MLP neurons of a small language model. Each row is named by its layer, matrix (up: input weights) and neuron, and shows model dimensions 0-159. Each number is 128 + 24 x the weight over its row's rms, rounded and kept within 0 to 255. Numbers have three digits each.
Before each neuron's rows, "fires on" lists the tokens most often at its 100 highest values on Wikipedia text that the model never trained on. A number after a token or word is its count.

fires on: "th" 14, "ter" 12, "gan" 10, "n" 5, "ade" 5, "em" 5
L4.up427:108125124175126133170151185167123141126127118168092200114133160121145119141132122117078104147132130155134112154141076115085150128104139095155126158099065116134121074133132130119175137097121138148117143134159093126102130131171103135163091112129125115156079129123128131110150114096117137138120109153123123147155129142104078145134142134090149132109142096119113096129146112103147154134106121159087119112147142169137124167073131159160155172118145115099121117143126112140099115110125121

fires on: "\n\n" 52, " (" 31, "\n" 7
L5.up478:153116108131131102142143098101096153143117124093123107122105162153129112125163113149086148112109148127140125128152086142160168105166111097179175112103090115151122155111132136102109133155132151174127136111105150159149151141169126173136125155104070041135111133150178140117120139107117143168067126144137131149134154127104108141164109139080126145124149160132104130145105121118131135115085132144069141127111116111121126124123124106179136126114101140136149151140126129103136120172122139

fires on: " /" 28, ";" 18, ":" 6, ")" 5
L4.up396:083130170125128087114125151114134143177132097126091120114103149130107155113142118140101144124130159114146145124170083127150139126148135103144136158141123154136137131127128191122139131148152171175120094093136166084109106128121100147133143125162102122125127161087100099121183122101101126144123075127116088090110100123116091113142074112130150100099113130147102168127146139145100122113111129166068117140125139110111155136088187130142155164125121142093136136126170130134129156146106119

fires on: " |" 28, "2" 8, "3" 8, "9" 6, "4" 6, " 0" 6
L4.up397:140123088141139088167112103129103125144132087105148101127128149129093152110134136161093128115148103113116122131131137120139144119150113125160164129123119099132135124094116106123129100151080144102118134078102110127117172154102148140120128113124128134061116184118151108089138143112120132145122083088129133090183147101092087141141118111099129120132120124148114127162147084116109152133163127149121130165094150187159139152108127163116116123144097130120092196132134113154095116199128127

fires on: "s" 67, "al" 9, " and" 5, " of" 4
L6.up35:143165163148179162119081143159116118104149133129143138091097108108127120127095125097141120114161149109073169103195118164142094127124126121152153146103106141167098097091123110150127155165117140150093149114112150126092118084146138140094116125157121134126135156140130125112144135119089131105142077122144112133118114135124124166130125142151110128122098125128095132127115163184109162136139116139106086133137141078147142091101113123106147159178110131113110131126165148139117115148185077

fires on: "s" 27, "ct" 13, "l" 12, "m" 8, "r" 7, "d" 6
L6.up465:146123046106115134114151120129157126117170112123114162152107091127125136134104124117099125132114142131130154116128100169119112151080072132120132119138092189133143088106145108161140129163135137111125143105094120136125110159138079140142083101115114098153144136135141137078123129148105181133118129117110110155106121120110124114171098145145132125137149130158140069152124108146158126129139127165134157152118123139143118092127141111122125134137154138140083146166169105155113155189146058

fires on: " was" 43, "\n\n" 12, " =" 11, "/" 6, "-" 5, " Majority" 4
L4.up206:119102124147108122132122125092122149137135161109111118125111192116141090121112141119121164133117165116130116132143115115144156140128153097137124134162100137104106141117093153090103161153153136137153158152108139141140099084131116112173088079115144110129154161096176171134145114109090169119102116140113105153098150088123131145144137135127177119134172141139079110140068139138138125136128133119161131115125142142208137127130161121129101181114086136151127159122124113167123083161105109

fires on: "-" 67, "2" 10, " |" 7, "1" 4
L6.up318:146131110120121157063115097132120154149104099092159150137108110134169175133153134127078103115110143089113136116192100124142135121164092106089128089118145121126114136116221158125134136167124139126174157128128132128089108131151114123104139166144103113167115136135158144128114140083122145095148145153150123131114116118089127163141093108142139144136117141146125099129137121125140166169120150154129125157097106091123167102109171135093147143141120119120160154157136117124104130117173136

fires on: ":" 37, ")" 29, " /" 13
L2.up406:140149183157114134109084163126100152151126103127090161101073135089163150147130103144100139107087114112138144106153093120131165146135107103163124132111093178120128120144178109131123146126098141139114104133099165162092124112114092104113101097114087082135073145107131151139141119117152111110138129104120117130110113145132116119126110146143167141143127126099146107151117114123153138115105155169144126110137177159164167178145121099146178175122117133112111177125118146138111105134128110

fires on: " |" 44, ";" 14, "'" 4
L4.up415:114094119125158170162116118136143147131126113124143102146134161150144096170112120132122098121110076135128104165113120146127142165178135146141130117098122126115109124124150153146136101130130103116121137145153169133127101095085121102098187119131159106146120140119115154083133121094115141147123163130102129088134168159136094129157118127112134184178130163126115166125132093125095091146118157127112119098113147151143198088139105117060084119142111112134117165141106094158113109149144116

fires on: " an" 50, ":" 14, "," 13, " as" 6, " un" 5
L6.up510:113089148170145136145121130105120144115163137118151127137116143118173075114095111093097114095092144111120120153179163141179143115147131114151120113077113165134093116143121140122126142157149114101131109143121162139127123075124093091181137128118110149090123135096157139103146164133103144127125144141093098136133143106148133119154139089134129151146171145122120091156124110159201120126135177131118118180107151154135128107117144111095107133076118129112128141166169118088140137139149113

fires on: " =" 71, "\n\n" 18, "=" 10
L5.up228:128056139145126179145158102131144183149130147123114151119096138141167102137136111089102126112112164050158126130134093120136162170178108105134140135138100128113117143130114136092123158133164140129119123132101165115142118092131111127098149081099097122116145166125127109106146159131113127125110114194124113125125118124130123128133163102084178138144167103139069096155113143139138124100127125121129113095122155119118145120101166107169135120091109162130127141129132101140116140165165138

fires on: " his" 26, " her" 11, " Her" 7, " who" 7, " suff" 4
L6.up237:106058126129131150067126140133146109156120095109111144122117177134114157156098147101118152118120143087148141093126131106169150121099083113111131128138107127193113091120140113137148145135134135143078115081147156138124129119126127155153157099117142101093093144130145116113135081126091116112100130124072120140116121107149129131173118132144133101126156133160164106101082165147133101144142168145148127142135130147174111111122173104142161139111120112134095148169116160084115131158149147

fires on: " |" 47, "." 36
L2.up311:102130138151112157149126130087159149131096056143130124098116172148117103138144111135096129091130095094115161125122128132109105165114141121150131108113128127126102107154149100112166160168092117103136140112105147168111102087135157093140156155125117105133100122104140124161115114126105136130119074133133134107150136156123106146127081078122151145155123163170115098152136113119150137119084146126139110104152157136146156156090108145100135149137131144147172191164115126203127147142116127

fires on: " of" 60, "," 25, " such" 8
L6.up142:141102128190163116145084129142136145161121135116148141126080119114116138101099124090127151095141098130109108146147154129152059146136137117157156133137154100125089086170138118138094142150062137125131130151150109154156098123127156126147098129133099110128120154095147132095106171127136145129143123135168126116144123120114103142116112088122117153142114134145139174120107105132122101126100099124109135113087148111114133137100129148125157135163100138099159174154178140168122175108168067

fires on: "–" 23, " (" 15, "/" 11, " m" 7, " sq" 6, " /" 6
L6.up376:134147118115112144134105156114128154129111129155143122156099127103174138146125149129135164116094151113116166113117105149099145122107152072132142088149127140103127133099104124091127094119134205137144152133127139134085126122104137124177118122139127154127112141148131129114148134148136123107148134087088106086118152137146106097146102141149135078099105182109118119139134110144174116096137115203125144152109183131104133163055117122143164118144143143088132153157135107081141147136149127

fires on: " as" 21, ")" 21, " |" 17, " /" 9, " =" 8, " and" 7
L5.up75:104106137131102134166151130107084131126122128122120107157105147089186084141157108093113138111122119053129117126168105133130152127110131118163157131144111131086108135131096121086112134170151131118198135180105158121129133114125118093127148100135125110114164141069141126106205126107132144119094146134172126170126138114123105106123145129093127148131108107144092157154107092148157138107118124150130118124144177154134138112128133138112128177117100156112124158102158114110124123138159130

fires on: "ou" 22, "ti" 14, " Moh" 9, "hi" 8, "si" 7, " Tra" 4
L4.up243:103108112140113140123105121128125165124123132105168151107143145160124155110114076116118118135109141142120110113140113098178104139097136074191169160062138161126138123136152141134106134137110147107137111165114092142120143089122103134181139098127122093155152150136167086126106094150098147139106123121113095119143131112098137145160111102150130112123110165119117149098128119137170110102137173177119103174134143152120161168094119146174116123117105096109138131148111119085082128138157126

fires on: "," 55, " as" 14, "As" 14, " is" 5
L6.up68:162124133141124108122120129103172166164116134061115120101089142115139139125141099110126111134098152122118137086097153139128116139127123135129104137163131136167098129106159117094120189104101135117138167113120146115131130133155112124163097149139080173076123148096126147108129168154110122171125156132115119127146155135131117113104079087107108133152144133113114127165146087163148089099142170124134169146091165121154135128096097151148142142157120129126123119141122154121152151157100054

fires on: "," 80, " /" 13
L5.up289:112106109134155137116099140096139167154130154138129128126079150095149108113124121119124150115103141142142139123134116136135141142143111118111204162128076171106111096089137162116101124122116133159101148151130163134163121125140157126120093147141129086158082141096115155108123116090117151119116141117149139174145129093084094129115077145138141120137154166113133092127122112179161097161094128132162149136096136137136180169148133105147116136107112117124117132171163072106114087151151116

fires on: "." 56, "\n" 33, ":" 5
L4.up363:097064173160113128111122169143145136153077126136130147047107129086151111143158094142131143109135135096149130098133165139131164104144088130137105136118106104129140107149127109148156136134140132141099123143095118126152087141094190127095103107135117156127096166105142107117165108109122134109103124122107117095098146117126121135157165087119134126112133150148129118119102129170132124146130184117133153130140139113157164165091112133134133184118094156123120139121155138108097128159179106

fires on: " |" 63, "–" 8, "," 8, ";" 4, " ESP" 4, ")" 4
L6.up239:114113117137156156136087121107155123129152109111119108141142137129153100137136129152114135117110128149135127133135116123126155130147092121131130146156136104083120153131158143122136123110127140158038134143122154136106109140059136124117103161135143127126092165091146114080130160118116119160094128056110137128114166105109089116141121109142121181122106138134094142136142070134165143156095172148117137150131152157158146172146140165085061144137112162123128157154164117130122126159116126

fires on: "s" 23, " Awards" 8, "y" 8, " Award" 7, "," 6, " Association" 5
L5.up62:115112122164117137171101144129075133154131119137137115133116111137129101133096134146136137147143130096116131157165151140120082176148141123133147109125118135125122163108106152102153175168085119121173182124131131144089144136128084107128110131173123102142186114127109107116124083129163133133101085091144106131112137136128113123124100099132145180159056153104085135144122153126128111151100160118098112102140132115125131129098110142128115164105103148131164141142145124176105154182127086

fires on: "n" 34, "d" 14, "r" 8, "t" 8, "l" 7, "ns" 4
L6.up127:152100110145125182117140126088128105117121109113119140157106088126152139135109160114119117119104170114162116098138079126127077123136161122166103151114105122121152147128128164120103104165153152097157180156109117105126104144136148128121120105106170151153108118115109136092138168146064137118140109113121124168150115143135156117135132126107125101149108095177104121136103079129160138136136115163109096109122120117174149118096153131110102143135119124127076154131172113147128125206098110

fires on: "-" 84, "E" 6, " /" 5
L2.up111:117131174127135084145127156134121144154091162109138096089106144128146135124136090152106117122099135118136139113185117173126149139127123101142121113106126183130132107132107147121126143172133161105137172136067143146124097115140106087127093101150115126133124117098103169124143109121127147147097104133111073158169132122130112101140111118123155121143139186106100156183159136118133098099126179164136132156105141123159122143102136156107142118115056137155148159129151106108109093127119095

fires on: " he" 83, "\n" 13
L4.up174:127100140148107092140132115103092104145102154159117137116112174139134119126095123138129158137053138133149134130139138146159147126092104105151139094138093127148110120165115137117142132117139128161079102133094112148131089077167131116121135100126126107130162131135125163135146093172151183113128122133112119126151141158093144139127129088090167093120180141172108123174093106151145107081099162121128144133106151103151129152106184132146117117124067112142120152131141133114110088156125133

fires on: ":" 16, "-" 15, "E" 8, "\n\n" 7, " Zh" 7, " sq" 6
L5.up101:124124107157072127066126106159091125126129105095168113121085142129153136136143143131119146123093159118141117098159125119156174133168086103099099165105142146116156173093130105122143112127177169151137115141123109160142130118136120134138111098146092103148111141125100142107130095125094141138119141122136090143134119122154132111224075108147131119134186136139126103161119156112163105120143152128122150145123109090129138135072129105149145133157144119122130159119117118100127135133155092

fires on: "." 54, "′" 15, ")" 9, " (" 5
L4.up421:158126115182147109107143138124128150139148126139107104110114147135088123115116145144126125052114113118133139155119171127153102135122162084099119119110120098159121145103183107109129129132101119156149165129125122126109139112119110110102125150130059108107115153089109113126129158103127130087113115114133119088129142151108099149140097097126162178143108131133112139185107063129110099154081144123138119125147137166147139136146134127130086147155138160076178150120135124170126156149104170

fires on: " |" 19, " had" 11, " has" 10, " was" 8, " who" 7, " have" 7
L2.up160:104106073109141100142129129113128142143114128126121126136130161151116104159131114149120148090115087098112062172137123128091147131129136106149111124126125127119105123155140144111151120187087164115125158126092132141151147125135164114113157130135135140057115144098086139161123132144124128150154118140138125125129184115149093145134136106066169110155108161136075120207127106130123112102126148125153135129098139138148150105088096112121131128114135116123178163155157099154143120172135133

fires on: "\n\n" 76, " =" 16, " hold" 7
L4.up196:118083124097141135140104101101154122095137145118108116179117149132119093133155081085087143111130122078130131097138100150173164128155133103155141110148046150179125128133101129090127104140174152136111104125098164142149124131120108131128161153131103090123115129107146128118170130088111140155114163142109093147094146148111114121155126157082155137147159116106109115198119136167162130096112147137104133137127133143133134099129121113137165146114115151090141134121136076131129129146128116

fires on: " |" 58, " 0" 5, "-" 5, ";" 4
L4.up81:134157104114152149122105093109143157114119111121168099170119144119117146104152135155099103105114060138117104117110127151108118139144124111115172121095091137113116093121135106127125098159135142136120121154146127123129148115104127126117153124145125108062086133132111137129143171167114099112115101127140106096130156149092120147183093103126174137189175173150139113177145089123141141141134128166128140137090123124131147116119113164086086109149102142143075171159107108139133161114121136

fires on: " |" 61, "\"" 33
L5.up408:112086130173147141131133129141100111100146124138111116096103140108103104136117136141148102083146156111110158080131108093127117133138157079171141124114151141126110133111167160138150140087123145145154126168113131188117104099103124103136105121105123157110114145078126101131158159146170126150139136128122093120112149148156115152175150108129162169152136127101086135103159118136134119116128105142080117090114144097175146135101161136120174156077101119136147128064163131162140122123127136

fires on: "," 67, "\n" 14, " |" 7
L4.up402:143099118212141133109120135171095138165119145123124117082105127126124169155111150117124100117138115130123139086133162094126064141117116117140127146125149149149134112085153119116151157132077150117109140134123154192128105106126118121158109111126136138088119139091145108116115151156137097135156111164148081105114139165132105150117125078107152154143100157123132165133136112141120095125152121140135156096129157117139120154061089157115160146097140074130128143124139114143121181136144133

fires on: " made" 28, "-" 18, " /" 9, "^" 8, " •" 6, " sq" 6
L4.up27:116168165074136097068132150148116135128078123072127101146112146108125145149131106106131117147108117085170164126109077127109138120135115129115147129150150172121096116110167189124116140163195154133152145156114128134155138141111118113129108128130121152131097154097154146086127137145121141163163121074133088141105109111126116128124129106157172091106142144131114144112072111168113137112125116129161144179141142133135132095096120107150162136121133166120129135125172124126111146126104117

fires on: "it" 23, ":" 8, "us" 7, "t" 7, "-" 7, "ec" 5
L2.up242:094115099104129101140122153158132131154138126121103140106140125101141129123126101125121141113131134116162152125183103150148103150110121126110113171144091157121144105122146092125165148129173156097095099087120122143133123117155118125152090168146119128157088117108146172097134086136109146153106154140141072136177083118119119125159083107148164077086148151136098128162113165136142128102069123137104174124135127141141097109149175123131183123150122126141141114128142106097100150141132095

fires on: " ass" 12, " at" 12, " dr" 11, " her" 11, "'" 9, " his" 7
L5.up358:085103143147148147110093134154133187126101110152108153091110097119089121123157172136105132124120129101115105053152101144136097133146096109132148146137124092199127102100203101138130118140135102131085105118112139130132098135110126135094139133119107140130107139135125130139099133113114129126153163178147113145106126154128132142155132143136157145152137140148160116120079107152155133193128107111143165114106101119176140114145097112144143150122119161089112154157131135132091112140163136

fires on: "," 35, "." 12, " was" 10, " is" 8
L5.up128:157132104150157144118091126081132125172142116105096106107123130117107121157158147129102146151112166101158189101072154135152161131095107141111152143161083139160091094116134128082152170105141114158126166119149138146145129154116103121124099139142105130137102152085131154106152081105129151096109126120159166119137144096091131118100062113154137134128146104115119121137103091164131143139117115158125118106111157103164140137099163121154120132138121144123135176176120139156125120143109107

fires on: "ti" 22, "si" 14, "ni" 11, "gi" 6, "uc" 4
L6.up419:114110099139104093113094170119159139111149150126108182147119105136108125140086084138132160088106146114141116099138134116108115142119092106149128140134111181163123133121173122135152126143140156123119143143141110116134150115066155141145113129110098142172136124122131127129102136139114135176132085139105108142136124114126120141165124076133134117130097151095090143133165117127141112103120180160156104086139173164147160181112129160114177131125151104130151143165124167107107171121185119

fires on: " |" 95, "-" 4
L5.up121:122106150175144146135115111116124141102105123118145104126106142123136196125112154098124105123134148167105140107122158115131110163121151091108126157128094101125119111099176115136130154129113170137118150089110103145159107089103105124116136114129101144108101152104100113122121125120119122124149066138132086175084130153102095156179162100129124159134090145149114157144131143146145096158147126114153106080120132123144146158111102202106142144066101116127139131126130147179121163145140127

fires on: ")" 33, ":" 17, " /" 16, "\n" 8, " |" 8
L4.up376:126110201143156074100138148139113169186102111117138140080105152136150105117179130135089164103142118087131138081152117100130141152172124149135115126088132134101114117147123127146147104118145145136093130100099145149159113136125160101143111131125108133120078151114099133107149124132117169128129129104092081118141116146100110140148106128126182131130166141133099128126100086128118155118109159133103112164140123095153158184097165143108130160135105136108158152119108123143116099164105113

fires on: " m" 43, " mi" 13, ":" 11, " ft" 8, " in" 6, "Population" 4
L5.up105:141126177141130141092107124131111148129113166126143158098089128118098118118094166118105143094104126130171139102139133122112140162095113114139157111097138130166108087086126153113149122119148125140113138148115116175116123106145173102141140117128144138115086141116123149120168205137122126081133165107142107116104136154125086127141115142130168113097166165098158081127130079155145137107119135145096135150126119133151152108134139158115146146100098133091060174160107133130118158119120084

fires on: ":" 24, "\n" 24, "," 18, " de" 9, " (" 8, " may" 5
L6.up5:085070125173120110089104165125103149145123152119134128118094157052145124127146111117144159076118153086139118151194161140121118113145125103176139117141113134140122134119118099094112179123137149153120156146097150169124086106146116123146142142116141090127139159089121160077091116151102116140080117106123111135123131133121135169132104084174100148110143143110132100165115145130149127119120135155137123112104182139165146123138119133129139128117136125163146154162127116102126145156115137

fires on: " is" 30, " as" 20, " was" 8, " |" 7, " became" 6
L2.up359:113131121155091146115108150147117162170114086120126138125122144104165071126139133154117193136132134133131075144109104108123155136177150116156109107129126128103116126122131153124148131163113118123105126134121157104153101084122120106099148086178130132127108135111174154102114126114139104117136123128112083156110147121109118111090134109100173127091141182131128126144128081159121095182109135123084149113139156147130154186105123149117134166070116103109148139131176106137138119163154117

fires on: " o" 16, " mo" 15, " O" 12, " ra" 11, " Fo" 9, " fa" 8
L4.up109:078105104114160128141115159095118136140078117089179147120108142140164144141145123121127125159089164154164148076158087120138160112104109113145170146074140142121104150086100114135121126110136133125139145161134143118170127073133151149100145088156127160140121136134141109074123129119136131099132127128123123140132169125129106139152079104151109107125154151138096142115134127113146141165128153171114123103081094131126160148152124171163157134169148118139161154139131122092109102087141108

fires on: " ra" 18, " vo" 10, " vi" 9, " fa" 8, " pre" 5, " un" 5
L5.up0:096124096151191114137138109105136149109132115093149151145113152108116109123128105130111139155118122136142067122177099094134128122132152131154168159125145183158067123124089162111092150127142146124110187169148140083176148110122106133125120164091115131134104143125117118114107142091102164137155103097085093140120134131094149113100082126141093148133142159137108147129124087162161153146125141121132163123107133153104140146128147142148109130153117141113158117117179134133092140158121139

fires on: "p" 42, ")" 13, " |" 11, " mm" 5, "." 5, ":" 5
L6.up507:118091113139187112126129100115141128088124123117151129122108167153147145128088136121129099092126096100126131098142118143166132144162139116166178118102117158116137133099116108129138147106133106132144116154124138124149134124110146133123129094115127126133111137122128125121209163139110145149118112086102174072135140116118126142158136097153171116114168169118104123144146069137163140098158135168125181125103135132139122132116146127084161097082135174120078187102108107108126129115131104

fires on: "," 42, ":" 13, " she" 6
L6.up496:093121135147147149099126125138132126109125136128146147098092099125151162150119097136110124100130076092105140136159189138128076127117078127134158139107134135126113141126163147126145136128100095172136117159141134152147109091127152139146087124116096148152141120136096108137126153175144123121114146134142082128113166155088074151139114105133140163104133168075169144149123159143093152164083125118127166113118166135106141134113103130111132122147117085082082149163170117108112151117143150

fires on: " of" 35, "'" 12, " 0" 9, " from" 4, " in" 4
L6.up502:132125118153195192116124169099145149113128129135076137149068099070150109117104155100109095135105170133128102090182118136131116110103122128167143127143131116130108107113142101148127118148154143133130101176116144135126124098115136145118129145155111161124149148101114151116149158089109136141149129146157104144117159145131083078116157157100111116165165130113125121153078120148191128127134156153139125114136095132137155123096127149146132151121106150082108141154146141112102143107099122

fires on: "\n" 38, " a" 22, "," 11, "-" 10, ";" 6
L4.up249:109091117127123138140153167129107120130108162123161116105091141112135130152134144104118182135134181125133121123119083129111144120113090131143117076074144116124081109110108098114126153199140118126129131135099123186146086068133092152183146100163111145126107111086131116110128119149133134151125104120099122133179118127128137147103118095161131118133157163141108133125137120147157120110144171156106164128107144147158134151086139153112167173154103127136145131146159132116110152155123095

fires on: "." 28, "–" 24, " |" 9, "%" 4, "5" 4, "2" 4
L4.up128:160129117124131130115127131144145164114167116113131112170079150104075150140100131158101116108130092084123144117156131131095113134124159093104144113128127126128133129127100133145099110100114104117138094139105168109143155128135130101106109112115133112089111169125120121099149172135121120123155116120124145108100173116136077074148125140098168116153185125150164113188120080105114145145141136154135144175091161147118142151157167112080134120128106154099068146106119089139143127110132109

fires on: "." 96, " |" 4
L6.up383:130109110142130149113106104143125152142091111074114138176096120120141126125130106071104125136125119115135102117095148119116095164138106097140186139143113128147122114118125121131149120139105168151113180122088164097177143117117170136095099145114096131095099149117122105106149145137136129134128124137141103096144145141093116131157103137114163148174149159128156113187128111145186093149132160127147140121070127132148152152125134145144148144176097093087081122143135102125122166149164123

fires on: "s" 22, "." 14, " and" 10, "n" 9, "|" 9, "ly" 5
L6.up20:147123114149161174124128130119162107129176137119128146138110103138079151150099142138126132121146134117103149105112089141106105123131160132174125073120104121148101128111173120148134126123114130102058119097102145159127108126171098163118078136117127154115117159112137141108123121151138155123128113147175131155121142130128105149203112102143170126115170147134145123165139106140123120127122143125130134127140121137184126137102117124097117184141115124094148121104166072149133168175156079

fires on: "-" 20, " /" 13, "mo" 9, " can" 8, "–" 6, " career" 5
L5.up480:079144122104113135074094140129117122128093109142085140161115127118139149153111086151132119158102124117145147137194069116134143127123156119106156135107133159136093124137102182129165129117160126118148178144124155091123118089107116086155097155162126168121120134158104137111148114118106119132150119123146106118166137126149114114160105134115133132112133198106103154152124158129116126125085154133139131128111170115152149167101124151137157126118093114120124114125138077142136089094187103

fires on: "=" 57, " at" 22, " of" 13, " from" 4
L5.up63:140094158147140132135107122138059161138140159156119172122076101123123103137090155092131134108149139095134103109173104119159134143153133112165128115147145130174107126114127101090132094148127127115082132190129141112144136136149137112113127131123141136119149132128106110073165127125133141149162149120097134177112126141149123134130172127149128145147112144134089140139095122135174117109118117154095115086075170107136150129101124118121143168095102130092155111104162122079104117172147088

fires on: " would" 48, "\n" 16, " may" 13, " to" 8, " could" 4
L2.up402:126081087140137097127130150105081131116115133152138154126094147124090115136136123121105131125140128122106125114125143163161143116117119100147159141127107113136086133126142113127121144204106127151102134121145141203137096105113140124150174143145133110117145135095117141111106142118150122112127095124165160114145147153099107141095125095108137135161135180129140109100091116148137073168045130143148151060126165143138150106134114108144137135141117156118143123191139137123114154174121142

fires on: " Ra" 20, " is" 14, " (" 13, " was" 9, " /" 7, "," 6
L4.up148:107124105106105131075088150116118150156132101124134133127121126122141122170175145140117135135103108131140108120179122115188140131166114136078133166122146157129137107131132143138118091153107128141107149108106162126151082121102135109129135103128086145154117139147130120106112086115098160106123145132140092139094134049077130129144090125132142112141155114124113113142153129157196141142102136140148146121097145106157170174113145144124113135126140143091163168137137058131124113168156117

fires on: "\n\n" 23, " /" 11, "sq" 6, "\n " 5, "-" 5, ":" 5
L4.up22:117129133134128152104130116126100126125136126098081119123110168142165113170170132125141106143101123087167125072167117126093163142152161135127140135159120147138079134151157140130125129126139123138158161141106143139116151138149085131126110116162117157137127201122131154103143128125095119127125165122179100109128137137142081152108068128122154153148117148132089111119153163150124129109128120164088147171094156121162121100114157117134131150139112127108144127127123056121116094120118059

fires on: " =" 66, " (" 24, " |" 9
L6.up345:117132113133100187094146122123143147192131112116109138137111143130179111132122141116086160127109169094119160111104111106143112148116093088142173149177113132129080153088135127081136142128144156146150107165130166099129098103139126127182139133120083129128127113102143136138124127127126110095100136188111133107129122088116107139122128104086132105150113133066136121175139101137152122129109136132135100094115144113129159138111126131158171111102125103104163170184149120119140123151151127

fires on: "." 100
L6.up153:110123121153152139123133145118156124139126115111083141101138122107131115147112087070120107063119151092126112085098157137163088165124139109137149104132091121126132122125122107101148131113101134181135153095091141111156142132098160118091072148115089130101093135131115102127182172095112170125127065146109115127149133141109112118143119122137152115139129143119130121142128141194165097141089156119147098096141164118148131142118125135141172151151123165104120138154164117158111133163141124

fires on: " |" 52, "." 26, "-" 17
L6.up254:134124123162159105090106166128146129134108126155104130106121159096117154136124117095120144134119140122120150093163175116131106141150095070125119100124147133158123149117116142140151118125121178138106116126111123147170142127147124146105127080118122144127085178100138137072147174160088152128109098104152142114105096081110112082160141127155174104122180154154109113136117111144112132095109114160154147186146110150154121108136118118080167165147127126130127139106155123091109126142164103

fires on: "-" 59, " n" 7, " |" 4
L6.up183:108094114109137133113103105124142132159082110126163133141122117090139135126108138080103117127108145158134130146138147153104116129157159100125172137126117119194101094110149095122114128188160137117123134099123108141144101094141154128137153157128082118159141144123149139132159128131134174111148095116154103118114152120076107146127119087107135163125161145145114144172146133128155163138122167150140147129078119102098129065083144172117164137139104122088135148136082124173104157141139149

fires on: "," 77, " |" 15, ";" 7
L5.up34:133094119206155116138141120157105121113141142138139108120128163107122144114078105079138099110141093142118120098144111112116082132088150094197163152157119127149106109083111130091104174144113126127108141138101139125104128139129146143128114100123169143108146142103151126079163165152084131104103121113157110140106168112081118103141123069129125110146131130130121171141147077137163128168134118154151134150103124162140105134142121148127155148129118137149100134129134111163097153140141103

fires on: "." 28, " an" 24, "\n" 24, " (" 6, "\n\n" 6, " more" 4
L6.up307:120078099152165158085127118149107144157140143119118131123126131127126120134150142112112142109105143110112122149191110152162105136127095116172128129139118129168101131123114141106090144095113123137137148141082115188164128107187098139168096104159071103139124152117141123122112121147078146174101155187096142127159098122103154139123119104144123120158146153174081086146114142122150126117126148097117150149099113108163131125079162139139128114154143124095138157155128113141132116146150123

fires on: "s" 32, ";" 30, "," 22, "ly" 9, " and" 4
L5.up504:095119155128106168154107133138119135125138121133102103131072141110116112127141105097112087102155136135097150115176125127126085141156147118124139146121116125166147109096161126153126164175071151137137095145145175118085083128101100151133112140153110105156121133092136143139113118113116112123108114108155088159139150131146123156118098124089106159151056137123077142167128150154102133165108134129100163157121137111140133105100097137113142148112103111113107129152162112186127182132132138

fires on: "–" 14, "-" 13, "5" 11, "0" 10, "4" 7
L6.up13:091129101141159112137129109129098153127118093095150116109126116132108151096113110121110103116102097128119178095107107118112103170145116134110156142133129114074114104101109141139103138129109115082131126142128151139163153100118121136137121119157155130090126164127100127130140172078134153180130107083075089153191126142148107160128123154158151110176169133129142115131109109108104153108146157171124124178087118166150118150142156126094109161115100150142127184154101128148118135128121118

fires on: " =" 28, "=" 9, " br" 8, " prem" 8, " |" 7, " sh" 6
L4.up478:111074142130132163067124094099151115118107098130135160093114136130095150153170097069145112094140129091128123133181113104143126143142146098143147145116152117143117139115149142058156143119142123132149120140113131131142067085128120121111133168134065160163150136143110126097120148124103149169144120190159149128103144107131106106156169116121160125127126116137109154160115138140152115159127118113135145099141122150167123110108124112125132136116137121081159140117116142115117133144197143

fires on: " |" 54, "." 19, " (" 5
L2.up296:147139114141139142169120128161155153146093102124108126136108163131177087123139125114097106085117104115121110173116132104122130167139137086129146124054120128123127129143164179092150099148125136143145119137135141118124103114102121096090154129145129111160103165107118130143132132104115111106111135122107154113123161157115105134102114125129165189134110108075116124130144105097131126115141117145113097146146154154158153182123133134071106154147085139156167203154156100134119125144115102

fires on: " had" 46, " in" 17, " |" 7, " on" 7, " for" 5
L6.up242:120135151138133124123113159099182116156084106108104127133109132101119111127100133094142137120124122075124155115109097104138146158125142129122126142178132139107104095129121131114122161169089129142154112134103150165127104147102082094118132183118117087113125136097168153112151129116134137161153080136118121104107134118112124140122149103112168146129111113156104158125151109141121127123099154132157111097136169149173173112075135213161110106096127133113168106135132137148097129175142160